Weights of a small GPT-style language model, trained from scratch on English Wikipedia.
Architecture: LayerNorm before each block, tied embeddings, ALiBi.
Training: a variant of Adam for these matrices, 8240 steps.
MLP neurons of a small language model. Each row is named by its layer, matrix (up: input weights) and neuron, and shows model dimensions 48-303. Each number is 500 + 40 x the weight over its row's rms, rounded and kept within 0 to 999. Numbers have three digits each.
After each neuron's rows, "fires after" lists the tokens most often just before its 100 highest values on Wikipedia text that the model never trained on.

L13.up753:569500523529489505531523538526483518519503492418489457470505490484426507394578496500537467547481493552544562536548486502514460446514425457530460457514531492480479522441538505579501457461535478474473514569507496480519512481471532459504527522513499587496518468602477499520493462440496488521500508583470502471424514477467453455455440513608519471494512510579487483541514478484586539547543524574560534500453448473503466433520469556496583400476560484518476547535456475522428500509493538561416485487403539446541492485507491524536504499515438552514529481459484522447511521483515481525563431475490496471416454472513417517459499574488559561466524490546458493452435470504447530440478497584506526492475558505506381509430481487458417456512547555546551536497517470483567466483504502
fires after: " ", " ("

L11.up1071:481542496566521513488514455535500488467519436428562502401458450526521525463548494475482515460475446481505552528547480503510434474462536475449487476554524531512588532443487561565559456512401510543448496557458486494445524459574421524464514440520478535494505488486501519529506519547523502481498496516566558490482493549458459514470552517599471401490519470473539489517422475498509501468503485493491523497490466524517550423504544445583559425455499494468494503479550464504479512504492467552464470492525533535440479547482541536525516492509509580472468513506501502450451544588535457483455488591491522557424418503492456534503531547525532540530485461457521475489504542448509440542462428481503510533449509456504412489478533498500465440484501506429482499498510541450482494539453450
fires after: " ", "′", "2", ",", "9", "4"

L2.up815:468488446470534492516514421597483524556595469551522501425444470527559564406506478509505512551487551508582513500451525510524414516522459487448493459464564505503518532477472477500487434539542505453496543497510510524501524506483524450596475555499541566558460468533512534542453461569431538500438543477489517487523421483516552561451472474535443490509551555503489558454471527553519450546435571510517517464526488430505467576528528457593496564494477488534492588545557440487456484455432529503437462512550453514471455584486481488556563440512539564493438517457541529459434524549512490488519452531568546447508529498447504529528505518568511460490491452548490579488561511462534462521518476493589492468441488509484469457410485514473489543478417491449490502455512484457527556524480478
fires after: " |", " "

L2.up670:495438425506450489478475521499466473509546427518536474518498461499477470531506445505533456505437501518460520519472481480515463490470499508513494500502508466492482526469509472536484489484444493493554496518522538582517490530461460519489445428520539465473507491508508547463415560433506540606476553464564505488531494498514542485504537491527481441418564490499573537513586547544480464551495510469541506468526525527457598614469499499541502542509483557494426534489504509569488517559530566504486554550505466456457456504438427527517572461475508456496491508512571518503467506444523510482496552447424498561479528491474448551513512484482510549512505462529561545514538497451463512475495496504506470417399521430514489487547491571495464472463468535440444463533525560515388509503524556
fires after: " S", " N", " D", " ", " Sh", "8"

L6.up189:519555465589480469479449448512427470525519431474559529488478393537485492502502497460508462418452457441490504493537463499474511444474534527475550500512466533419543488482476414526569474504450498458524499497532494481487441487558544537471537525458532483516455502514487520517484511506560528545491444420435472548538395546538500518460474511488479501523451428450542495455497537523491556483446472554567404503486527530480491476518502422566420514452548480485486514495510503439485583503462471508488505432478498471438557535531570423453456565491503607543485484568517564511475517547585461465429482533439532519575464537433529549519528489547483481457529503497536494483518514446523453462493508510477499479500513491511463520520506609544496459566482419563496516553492480541552498536551536
fires after: "0", "8", "7", "5", "9", ","

L2.up153:590522533496529525522525489537488519520510442403553453417482487487532547489597579473473453450514479552521493465535495541562556453496516503553515464502527574481593481510451528477492454576563518510502472442514606445481594478450528470513509459421483500511496470544457556520483553461498532489491512512549500456443510495462463555469457500455438440564480478522474515452575501472458475513525433545500453512450471515532516513441539468496500482500560466525497522491489541509522478520495581615504447507419497446450413462467478499477501470594555531495497510533522556430511531492472503510523515507519449474507520431467573452457499480559578522464418480531497469493544452415486506466435488504538470513524520496541495508465437525490529517529563500491423528517546451509487457514507486
fires after: " U", " was", " is", " ", " be"

L2.up1263:536499432459506519469515447527517478465481470533520548506412486565480560469463469545485454604521565529506438558545481448496482498553432543509438478514532546506511564449477415522482455583474470462460496516532548517506562466559498507534481482535476521579488525503510505500448567587410479514528550476545502512493560471559411555506529474558479490485557487549522494466563494500545405524400451506534515465457576449551519509531507480558462580445477517456522522507484496495427425477463484521459515543506532418461426507507463441571475523584518511474500554468547485501518514485496499493498586465583545469489491458428427570446489482487488445518550513503429561496535597483490562452428493444488549453453494521472496463487481525499485493513513500458521471508538477497425466490530487
fires after: " |", " the", " ", " The", " Democratic"

L13.up915:537522364550496455557503523455462463484552519458498489536435524513487530388522516488470541431452513471488528530583466500507522477528414572518488476514462520484516520508435573464601534498546489510496465578482494507489540594539440526542578431534572470457488529455509481435486540480402517527565478499467481539506508524460486520448488462562512443469473411556513475456451484473460481520522529583532502495511561471498543493464570459463596489518543516477452542568494518433476466508542504513464479533514472495509500571507506557462485484535487519534547454503551499547537470461481574478484477483561474515431488525487476546506433466522529520515509551504520507458463516512468499481510548488403474505498484566513501509506517506514533482554573499481592552468500496438480470523499442
fires after: " "

L6.up708:475452459460465514461470503512394486433473459513538460458367546502488521516558498497487464526573534507423550469408599509564463519450508552518545495500535448522532584526533480437454481498517520470544476497516484539538501491483479559521449477521533472537544484549508405453442520465509502516441447479470523533510450564460461477531482434568575508471512438538548482487473480501419528560542513508459470551466458468458501522519423358539499528479549499490421463527475486514443467542511542494468548440496476443421500429543574485533517430476525574549526521474577532479522536494525476502503505462471494549446419523540505550487497488494462478462481519504493500485482506469524543425507489533429451454461524493461502477528486564436470557451518464545573527470594482467490517457498519
fires after: " ", ".", " a", ","

L8.up982:547502484459515491429525519492456402439475493491559506486433489446472512453514545523546530475548519521516560514538483537471460487550480521425429485622495529470542532484505546486546447417438508429547448536501480506488496556525531501456559497500472560448516544505568492507484523483523546533497440488484508550487464591494542509564513429551491449472551414455507473528450505518511485568504503511491484529458510432463474523489511491557510447507533469413527517537506545431435541462538458553487445496563445445405522503421524531495443504583505597506443433535505439516524567501477535518462498579449531490484451496446488464497547551491496509480497480488502532479490496448499542505523457519479479548495523475547526514490470530509479540556444500445518527454524538467536478513524517
fires after: " ", "–", "0", "5", "3"

L2.up178:525470394481511440450543509564481505529503458495603482509547485597506526459541525548514518548527505488478471519501564449496488493467533501549541507445481491533522476460477515506514536569468473526528471424415489546426464514517493457556435441497521619484596438605512496588487558589517480510482499499513438476462496465509452457536435494501493479543570476578565492529528498506483487516568428454511493442509446532492526565502506465470475542477538469513502522516477528518508484518522495549502517455431555412499503458524525440514512537505516526504514496517549436507594494533507397470511509532491442535475464530486506462533515530553548512472509463518615507499507483442555493472473489536469493490474533547513486449474511511502502509493499453441483505442494467477443551507509534
fires after: " ", "1"

L10.up1202:531559575510472524448467477505437500449481481471549483486474549551443538480523506506486417472513501441505506440452508542570486468504463498549466515479500497505516509432483439488521475483495487511437454518528509450488550397495473471429526439598420524514464543484486469527497458525479600535468504522406532579515516513564542592508476486522503486501524475456473456483528480510532502547550482462581527509434490439513413514493506521475594464504542445497475492465495452494464497487442443526478516551453507487481455492487537473544450501509587532527489448489435433456494514520488526438509437490498483536520461516537525442441522472514570450451501483463470518521525492469510522508547549556421499535496520587510558569503459530434530487542497494555516420464501506543528431508537551
fires after: " ", " (", " the", " of"

L2.up541:529465460512542516454534526522551537540546519460487498501441522585541559482516497465456422442514502522578450504474432510542468520474449460490557449507528522483551484438456555475438520537535515481502537513495516462492511583516510545548501494493519438494499484572515518511505535493424499523546458469411481472531488549475514457479483468509527436477515482522591541545437448477505452526490462489470430513462493458468464523470416497441485485454439445564532456450504451477553479494548452509438497469483555464507541509557433524532555534454523619520454467574495527465516437451515466467467425557553470512458443538550542488532421459479538505460519506435479490462516496496495482470463474464434408469459495582528525442443535468501537438492490459399561482454522530534524520514519433
fires after: " ", "iet", "–"

L2.up540:506440502490497507497580498484455492450566424511498562449488521509522541474498566483539544453514541506549475451480499508483543516481421470547569432512445490494555461490493510528474485562417506511464401505426529443475559583447521499541556512540594466510500475470467518492454456465501521454494560469536526510442481501528512490499526513575534566451482531470518554502502535531434452505469530548526443509519481493488531560536539437498545519487573544475455567497453464413506499518511468568440513534513450502449435499545560531575529515485511480503451483490507520442397463460589482492552547553498485538496464504482521470534537524517513472454512488496555484502549463504557505433539436455498446547547538514565439486468478524461493480431448534480480507424488488463486544543542558
fires after: "2", " T", "1", "T", " ", " Month"

L2.up657:544542491513490489550505528525491527624520503522458451475425480530548445519550529467559426512509535528487490463499534537474507418524468552497502485478476518461573506477453493476482458533477545496485484465527516499483493450594455481595516540539455469526500520560490452581467519532478539502504440452528526531514506539449576460539448444551466535562467579518566560546533527591536486484446484543495479501420498498565532458539469475515466492490479468548473520521462512471470536471495508527498516505396534489476580508535501457534473574523534500500420470504565457406414584440540420494508509515567469552536461468498444533463465459518469450475610443454495468481493460477531555447509506495490518499517467501482457468454432487532526482486540451465522524523536505535501482540480481
fires after: "0", "9"

L2.up1226:443519498453467491535606477510488508558546492522473501422473511531503521473472530487541462518483555537564461491477571527500422489532502530490455526449483479480496543410478470542567523589477554460466440537397489515490491476551446482579450491483481501499484531544517490534447505563467539537557543470501533569497542520428602490512480445552492524522532468537553505490558457536501488432464454557582457507484519450502520488518472426506509505487524497486457519481523483477425485574528517518455517515425496570462434565496544436529543499559465516525458511531484508440460511493553488428573550540442469519490501464544484539447492570533483365510510491540543500476515467501579520515503510526600495470522504497550472532416451481524511488441545480471451500472525483573459445526491451
fires after: "9", "1"

L2.up422:463506469378548495522513472505477485554521487487463497475492454512584495465567500478522494551482523446563467498484548537424494499526532577525502454445490550428556601503500481477514392463491558557499425477499526479465531434488513482512550533555479508444549501516482464526462495535566525556479591534513457510468576451465567513441445500532467580498510496580557477488544545590485537510465536546551484448437520456465496469505501463506437545484412480522483500500509496568483566493470514508477485532401492526475464570550510516563518496500554476530504483433473549433452502502528461532557452529511526547487465467469478452485475475521514451497525489492444522429552453471579501491471457526536489519526519557530510533441477500555450481473477428493488467457483435601524487522454443
fires after: "9", "0", "8", " •"

L2.up44:434523485470483505551491516506516466458509466520483478528570528507501449511580500450537504535568528503548446535480466560386466502533510529488434493469519400471523492429489431471502491467485530444445410477563544543429460540510495543464478500471510530507473435476488385543514553550540593526416586508562453470556467483478522491575499481573460576483493477491511522421508481516514513457497458485517534514493527534548535476546444453500510524444489460502472599499553451495429492553517504494536561561466449527506507429508424515549524491506598492523490472568513506444476543496504479450567495448528524496537483484471491528526576502532508509513488411474513481419492506463660544471498489529512514528429471468550512474507439470534500540472507490499479472469507545454582498476530456
fires after: " the", " his", "0", " a"

L8.up695:462551575537448501471520553498432532495479484475506430507483503490479550522503549524452452505442469464465485446506480508486513514505472551554485524389454466460523409559470512494488459513452562499446413554468571487487531560488447541511506531498559494548528483518437467437462467510535568488411518534469595556570482474496564547533452477559533469465536553523534483466519483475486506426502498503547574441465478426485433563459549522503486547473544473377505520476471529477470462481481491505532516568468495491452551431446462429510480527509557519485521562491480490469456443522566495546531508504560499571450487432564531526522516476557543474545552526524500466494490524518467520492524501540518463519552455484502515449438477453480492552465500451542509478473486503490561501552506573
fires after: " |", " (", " the"

L8.up713:491572483494530524519455484538477490527513504535528495476532484506573559499426520488518525580470494496423560553515502532505463508538446505472494454445464479563451473452491501503524493528442503523462483475535545578490450478538536554453516454501466504485481514468519510507470532531534530580521544557523475523522530486493541532521559483491496595451506433473556552487515544614483540464523543499556542478457530520555528545457497560540545554417502489506600605481454521374466500554439516540518525525504438563478412454528493474505517551502476492515498500474571451516482536464534484489527531516486606489467478516528483496434568474484525491467544507492494458485553501430451513463490487553554472563413484491547528518541533523480552478554431473481504559439483468513503410498491522
fires after: " the", " and", " The", "-"

L2.up90:492474554482568458536505453519471461513544479433506514547492453521501480459486554432528493545499576492498525424481496475534475536486476481458481442482512463549528560512573498512500521529453507478504503564485517508506516517416540524516529524565514480507532463502439476471436471524429514533539444478483507454447462540458507447582477484575508565509514487545470507552485468519383483483509549554493427526439484484499469536559453475554504499505532471473527497407519494507434504524529519543458515488594492490498504545462540443492505543493430495487555544497520536444488578558606498465446528543507448519431486523524507500521523585478464470537503494500480536477519518463496556549524475496578529546539522501478423583468481550466504463418438468452506518547569549576418498572543510
fires after: "1", "0", "9", "aw", " P", ","

L8.up949:542531442510480484456478460554415519574446431423475473505503472543511448509533558517457470559488511536484462475522516508450525455486528478462482508511467496531483555491502495487495492521469516442511448513481569557536470552486409468494494515499550587564530529453533531404471536535510539473443467450505464535512490477519526542550492525478418452520495446547468485416532508481537428526546403495456489559434452525585539487573421481524477524525555543508467505544635543470470487481582453489467445524458493473434478430489612472518578532554496521470497501482543567485503546486512518483477479492437505560507501546471498468480497548531465477577475544531525531550473514472562523447468513539484493559425475553497514500463504503564510551449609490480547502492496437466537530518482485
fires after: " |", "|"

L10.up557:488456439547554585504594478494467520560429503495548503460453484559521461519560535504447508492550502473474511462522516519527508521482541468467538477452505511519439529489449569530498434486560505416493472477443501501417430486529544557424547503500475544500512500499448552529464537452493563545445457495479497512550531501454496476480464542559510467481466468516449582440457455514508496573499575516499470485468571491529432498542457441456502548496448487532443461557562583459519465494478532472379494502431431475460483526498478542547493562522542515517484536468510507548498467472486516463514507551486504450430516512500496514472578602430485484553502482509547571474520499492469532448475456496528444555529524546445496513480474485420489509469491569444521578479486497504432445560531419
fires after: " |", ")\n", "\"", " UK", "hel"

L10.up76:495453556451536493517469523480451434399482543541502492447492481539476529403525480461472470441468483475449490476524412564422520482493511517439563455514511539479460589479507500451466522528581567488431473523544548512523456477566497462489549530562495551545488492538534518511485495464393521573508485478521544558494534539474530511464465564585515506567520519587544518435476543469547459489529513570531471505481503438516395479499467472483539494490531446561457464475506501553448465556487518502456566485564487499441480446479514536505451456435502530543543448483513491473571508456513537474462389497533487450471585481461493475490554536506546486548460490539444518429497558493516528523489518489503523507529472546420494472551499474503450503474563485487519456433571461484456476452516521
fires after: " ", "1", "–"

L2.up918:509559507506498522495494529511419513500533466601519479508486497522558504484563497532420453431504471531556491570528507529521515479487505469484550444564535468521503574538467431470483427500505495571483482494511509469464504469502497531541463414501449508464465507509530460482462533532551495457489505527523413445621501450492476403431488505556500478407520447486533566468430521459475522515562472459624565439503555610502463534475470471535520487468424539483452533513545422467526500543487548554502502532553460553471514508486503549490473549503524495465511483503414583511460508588504519450522513427554504535503495498478534542551572499523460542509481536525550499481534545471554484448531536537620480469476510437502522478529497536457572426398477489505498472491504495553545463505496575
fires after: " D", "D", "2", " N"

L2.up1180:516547509510470518551492522492526476485473442505530543490484445512475552491479482556520521488477499483447463517506582537429452551504534479532454526496556524520447553448443428473524434437582486473487458509522581558497513444519415509427536525465489532563451511517397426450503481575503478522409441479483425433541526490508520545551502470563457513463498437539507524442529552522474461483502465513471464498454563557589539478511474428504500448514453531464519510547521517474488526588487539467541507505446464484486490479500516507490512546517580492504459455507554546462500552539500491498542479430479509531518467559488474483525506455474511428559531430455493537474500408509602537471524497481541531480487482519475445492547426468487533551437513499449574541482458557493524401485555507
fires after: "|", " one", " the", " a", " No"

L11.up986:506492502515427556506506465553560411395492554492471505376485483503437517411513485483522474468499484468492474483472584504504496453516488478461496494515530530405443546480522492488518478479492459525494461489491598544479558558447512481481511521481468540489445558496576451495476520582504538503456511535517451597555507537450590541477504432537508508472557463539466514456459497520501481507468448519453508472504545556443458546507538445504482490495537401467436463483498469448553499515497521491458494537521497595476479479466532467524549505465533526503446463461510508425484533480495443464540441527530463482474391532457521477445504545547521501508486525527552504482466479547500561506493446502528411472496540461490470480468455498527474424495533558476599533524520426578552540428494483
fires after: "0", "9", "1", " ", "|", "-"

L8.up359:556446562506487544477453489452499517597506501516534479458449426533545491555556530519502512539505512485542529571510506482540544494477476505530520461470430488554467549531455405533547411467507452451428465576462497543404532478487457495515475343536510517477500523587477471592475536526493517511488512493527510449519538517430519495499531479504552569490526489546512529584512514515411445463531471482515462454482559513568478528487524461471546500525538498516467604486482509413542515441477510513468503524529492498479462471452464511548513570471478571459581533445531460471469474517588562460538479432488547463536483425479466432547489557469506435465570530526516532479525512425533516481496473546474482558533476536518439499438493472463544483449522499500498548511465524482455502474517488
fires after: " |", " ", ".", "-", "|", " the"

L6.up150:468476530529390530502515462509444376459525513478511491509438473495523493451479495484485522443464468504468451503559599488518485515520455558516517493473504504497431463473485477496530498497539531538477531542487486493446479524533454545525490548520574478487514508571482468457456557587402491490517523527523518536520463503484441441448557485530567588529533415521513502497532579537496443484500479534558416339510556531492505476486516444543498542573445501449451590488525581477453448520585540513467508505461468514484526537539512475501506554521575549442559464527541486517496472543441569424455508444510441482513434542548471441500528561519467492512565455474532548497565521472452586548487494468509499491550522499464443473493477433519495499470547491476563431493540495493511436465501510
fires after: " ", "–", "1", "|", "-"

L2.up219:458491506478471538473525466518474519499550497439479498429503494515467505421481429472428427450516466486478444498502497535490495588498530500537554502473468524568480508513475475460500489468494492559470513494582593523458575505461465456492531577470525428476530562560507485472449477531484472473503545479500527501435442486522491491435538486517576517505503467529515523500463584561505463475535591518566441478398520447538503534468502435534510490563522460516498549470552428524516527471499635510518583462474421480451482411469461506551472511485492559477480519453478518513466458588516427541481535470497517569425458508529399500461534498543483478521482415508527565452559483515485493483495520475451473472575567585475510500508500570474497515543441546519534473471479471551507488458549489
fires after: " ", "%", "|", " |", " |\n"

L8.up1167:471500400459444503509467469517494561502528471511510462502500489493528569493507574565517476520450475496452492522470499571444508492537422521470456424475461494488518519487510548460499453550490538473433417441487469537447470493510592526479540454606436556463561454522456471488418482532584507515474567534445498513497564477568531464542519430564484577502480472560506543474518520552492502493488518531510540552453439490595501468433479446491552458460514484549560513515446562509477525496481487575478464542476482521508467500556462531552463543446527510467556470508493514472530516496510561504545484475461603494440490539489446454447448468512497477473509502532463545470522556473483559540448479513528475530449490455569494541469454472510468481564521533486529488460520554519548488508503419
fires after: ",", " |", " and", " by", " in"

L10.up449:527522518509404476494501533512573442481573556490527504472466416489445547504548490497532488512528432512514506541507510528504534469564494530559486531454446461472482534472484536585472528540521448549555462506521475538488493550576536510420501463466465572491501526547521496573493558515478499595530552510488478592498492490504465535464560480589497505446509464522442548458508529537412459480524409513494544503485488537531460552533443523418526496534532481466501511512589449490538470437493446547503563500449579599501514413532484489550521494479537568436536429460535559492475488519563418374497446506559468484462418521509532509485494503481549457502428538540521465443488491501483541521525443561514517446435498482511533516504391490537549489444561545506507524501550475490506465442573580
fires after: "0", "9", "1", ".", "8"

L13.up331:499525479540487543538586501541504483520468505495489489508391454567504551460544479464476551439511456483500500479507494485459541485489526504508485519462518474465482542466507454525509607518505482516462484519483558523534483536542548458493540499514492553543407489575512482464423410578553545569517487481548458546439455420477450521497517563492474494535584485532511503467521484549516465478527449498536494406490490461546486541542499497514505481569492491557464490502543572488452485503550587489459531556498526507499493553551521469516463510506475562521462504407526506458462503476481514516442474524500460471475478421500519476507521474537474481524477549503538589481468566554612494478425474497501455538509541498514480552496404524483530591403432552472476483544509496495491529520539480
fires after: " |", "|", " ", "\"", "–"

L11.up1127:495523510507470531549470520557531514462529469502517501475451482502476502449538488520453472426491517471511603442536401552538514540543486578496461523501483468538510525373513500488512448534400518491528407470516484466571511439461468480487580529476460534515496518600469530476504500469485485533485486535474488558429510515521563515520500573525492467489515483516575538565484468505517499525571468529544471459508545523520501457503529447426530467496585445516486567422477484430543571446483472531464548491522473440451497438524516515441501488460450542528521533437454518455475566472501582512457516507438523461436454431496519445530515505552512504474494472517465415434447511500516470549522531574484519478554506481544555493490524509529469521491463432528517535438483518511447558449496564
fires after: " ", "1", "."

L2.up1003:523505484535456546505485501556502461499526438531492506492492428515572600460506510478469480547508496477479517518494520500513539495513499531503499451435551494444518459534430426541507495599568509465472503416525517477447554421607513512530443484520397492528439491498471446503483525502520494502478571508488411498549513439444540545476500443527498478456520496546589587419504534584527500536489509506494468487496524462496495468472499497552540539504507467544461522564553443535398562504410543508540499498479447531463502557570493445580456529571502487508485502523523501534436540554573515406521517546546516517515487531496443524429514443564546455445488421397506551483545450531509516483490470457564517546482569508497509460444455546520422493504472465496506502522497505473500510509552470
fires after: " ", " the", " National", " New", " United"

L2.up10:545448467496470494462531523476419451476462430485555450531516518479494501525505483553500451535428501467513469460505476492450475467531430504490443450567454510481519517434507546499478446594469514497431497589547505519544507452520460487522492498463544525477505523493413483597500514501521610497455514445526493487551454460507416542495534521493480522485549507534501546432539535462485493555565553498420545510505403454531579501531499500508484550601522449466517488578471497484547465501466531480510481565566552557447522477522533447506564530457434471424478514469497457522431492557535583444463470423459484540493498543485492471562504514503490453479516456423591546526550501471473529480557477521499445521516535449459457432467491506477525498458507532516484520484516514523518504527569522
fires after: "2"

L2.up293:468462510492509480470520500520467496501521530428489497389498485466503516483480561475499460551508524466515530483578449488445531432482549445478505485504499478473495520450513492546506523481494462505456470487491544534506510468457468496553499546573515457486493548530485510480502519488497515567527492478565565468396489567521466474547452498516507540484545510484488504465477423495424526479478570547486461540499470533440448468481470493427579555512547553568507522518424477566512485468490536513431476522450504476511451505503426516508567488471418572451480458500476524462435472534591507534486397453506469463505450511515422504498450491513583504515551410445511532483509461481530529457480487497505442458479457531465498487452495449532559622455447472417567580459518523511519554562559524
fires after: ",", " (", " |", " in", "1"

L2.up1165:540468540504457484510500495516445473514539453546454476482448440468527466529582552475541496527505521532493549468483536549515600444450486532545486453513545516452526448460506476416488472569471427466504466448436502514506494550514468462475422542478497502491480544482457482542482530518520504490486467433421464501452542466464541590520483503480464466501490469596567560563562551549495504446495527539478467453501577519544517546535518429488504532482500545546396554532532510498451570528464616554478527541477458498489514481492550505479533545517494524547470449542501488511477503499539448486550429502559458548482491596455464470495541469552491502482516503399542513484501475456489499505496469511571500516570554527557532495452488475475553444417499533496586530502583505498436476537464490
fires after: "9", "8", "0", "2", " go", "7"

L2.up1017:521511487468437456457524507473485515572497484468456459479428530529524499529564454486530509492472467596523475557509567541519543471477523558504495454444468502493525489486447504531495436516471512502513469469553496457494547552575536485535505471564491565511541461488484474557493534517500474526464537501512544459460579514485538393582532497553521543492508465574579498490534573482504528478516507538484480413538431473484461544498478464518538591459480490555478521429474516534399536514566611592462514510543533501417481500505486487566484529438570546524504503530556503473533491458489458483587504531512471591442466492488486521447455555525526451485516475456504437529535549476516530480490433469510484521527523475475486500462406456404476480489503456509582566495506478436405468534543504
fires after: " ", "1", "8", "9", ","

L8.up401:517503527433422580463512500497491477540498473507537546521454475512508547511532551488537514404567484476495503519459470540523535503512490493541467514529479503453540503497468436418521519571393466466510532487567509393448566535475486501462524494532515562485457502516504405512487524504512568558401453538483491596504501445496564422489471478520467468445556529466545489478549484474488539568492451491502441455473535455496547518473500424495570475467512486522456460454470515454453454455510530490547514566488477566473467445568547497456458529506547594533448532506521524517483503496578524526498470512539442532451452530489500487476514508493531440482451469508517514491545492546523536457502457474489456497514519376490496533463413588497468504496444399462467481457497540568494490513510494
fires after: " ", " of", " Area", " four"

L11.up1246:469575513549499529506552514493454530619493486481508488497518452509549515487537504464537516538444508444482497558543433510433554490578433516472477445505532517565484575511537476475427492487453536493517535519522535574491496504491538481489502434478511592500511452508476479530443503509485580476460532516521504490468463537576486511408491527535470492543507462497520519481524446456363494516510470541493504533482524485618473492495448488518530546589560481534438517474527588572554406492460460514522469546564423536422448467427441493533563560460484581463489515481483480443500492450542468425577474521469452501404497588470533526491488507517470450532487479514518588452510502518486513472516545478415411558537486512421423507563442493468494511465478529503452472497527456476534478481535516
fires after: " |", " –", ";", "2", "|"

L10.up182:573513503507426500493458577528498527525498458495450492547531467495515481425517508554497471539442506464440552468530478478474512480538469516570421497537486489490566533465478547591491478555434455466472513429467501531465513500539467577532513454515547505555485475534512384553411503551527582436481556435479603529484508485502560491518478501561538530467476495500466518552526500553535525466464487481474502489488524530599543507535514522531545464435529507536517494476488509468585493506483517491491454483543494509478445461435419495507427535526495476444515499501449484497461497592537477443556552469453437478448512510456467505438505499466466549409514485476521501460541446441478523529528544527550511571478515452573487527457425558551451571552489586474531535507521550565483486514540519
fires after: " |", "-", ",", " by", "|"

L2.up347:505495505551495472519553466563514526519536469503451484510526443486437476453526454503520486492511562503468499457512540528474563469557503529598554524462468521469510497463475514490477433502537535481522482522438522493480554530566504533479503524486543527536453558543479461480505483494436485537509494525444481567545449516450540572540441453512461510484503525471540515494488520552482491563485509569518485498451450491575416497482546427534455461583482507500442536454453517499498500474553504589408467470563501453492453614579546506514499426456555512519449468495558535460413519476570496523496509544583460573501457429478515461517494470487510523469504472473524471436485519528499539415515516497473492483451548476548436488463455500450450497471580582403516516514487550511467474546536488
fires after: " ", "0", "°", " October", " July", " January"

L13.up72:536497526531509460540499440511499538510515487398501511562536475494582457536544491460501423512538529447480493487465511442505482461541568463440467476491522478541597491486461632548539507498476467450390513521496541495490567548489520554474548515530484536585603462569527512479536496511413498462512487473483415549478487530508576428509531553512566466440533518487552521512503456550416420555563501601500507512544490492537526538529486493464510503510497507506455439474587513516461481480489522517526501467496501494498503573529524436541577525472543591477474483565583483556478565515492449438537502480468486481484442475516525455449518464478496476428424497454576517509549475439492509530510449475501418475481463507533469516497479535464436493499484490523518533477488556489464495502479471
fires after: "9", "1", "2", "4", "0"

L8.up765:524534469461541484424503499535446532446534450501461509479485485500535526473443546576455467552501475511505515452462503559453531513446471447437463421539454500504523546573515538523428495603446503483527477537480529463412449542564544560493446454497494572482481485503516486601484426532491475494463479479513485559495486524536560475473503451568502494510501473522594473500481477555418473558483459433578540578456438484508529437419428517557541503516512509499533529497459499554514441480413561515461506507522490522487475542528479514505481508546528509465476518505512469536554486441532530475506556416487556515476480539457460554543508514579518509409564537571554532455524533386448506508520463547458463494443489503470478552472542560494533438500460435498633510522521483525503524470500467
fires after: " ", "-", "2", "4", " D"

L6.up184:530485492459507471551447453491475519497520504471540530431378451533487500424549507537437474510461518506508471472457538496423514450535526486507458512509408517511508537417490451501504482555555523522488475504469480543445427516528488490575517496524446543536532532557549462461441467532526447528527517524498485544527444417514482481548502559530535520499524486620518527503535503473553458546469443543481455505474562530458496501513430449525526517546486427540472530540534572489455476460483490439486602489539513450427566535474503472494502474449539512456567506478566510536545572547501546432530496492494527473468411520495490443514521542524484498556533506579550531524579507459466565452398507505550532547493534519473504462537519545551495483454498497493511494510539488473528560453444492
fires after: " the", "'s", " The", " |", "–"

L2.up514:500516536552453513540511522614512566572549475453436490519459472516550475492456516487453451514541496537532537423521542530449420546477509540484510506469498527519527544464475486493488448485540516485471460600489516452508601518490535563588550573525567448486510562557496509501443487456449450437451467460529512500516502512458551520483430485516456480523523531492528564548494568538539433524436524498499538495447519488508468533474528478493461450572458464577483552525504488527501483524558529509483528456483470528482471518566468543531479463520528558515513450532570483488460511488542517485519452453538517536461533468479443495422411506524481447515520438453464451472536488493484522534432485486543485450518525462514476514434475547480468491547470536536486455462559461492500474551586527
fires after: "0", "9", "|", " ", "′"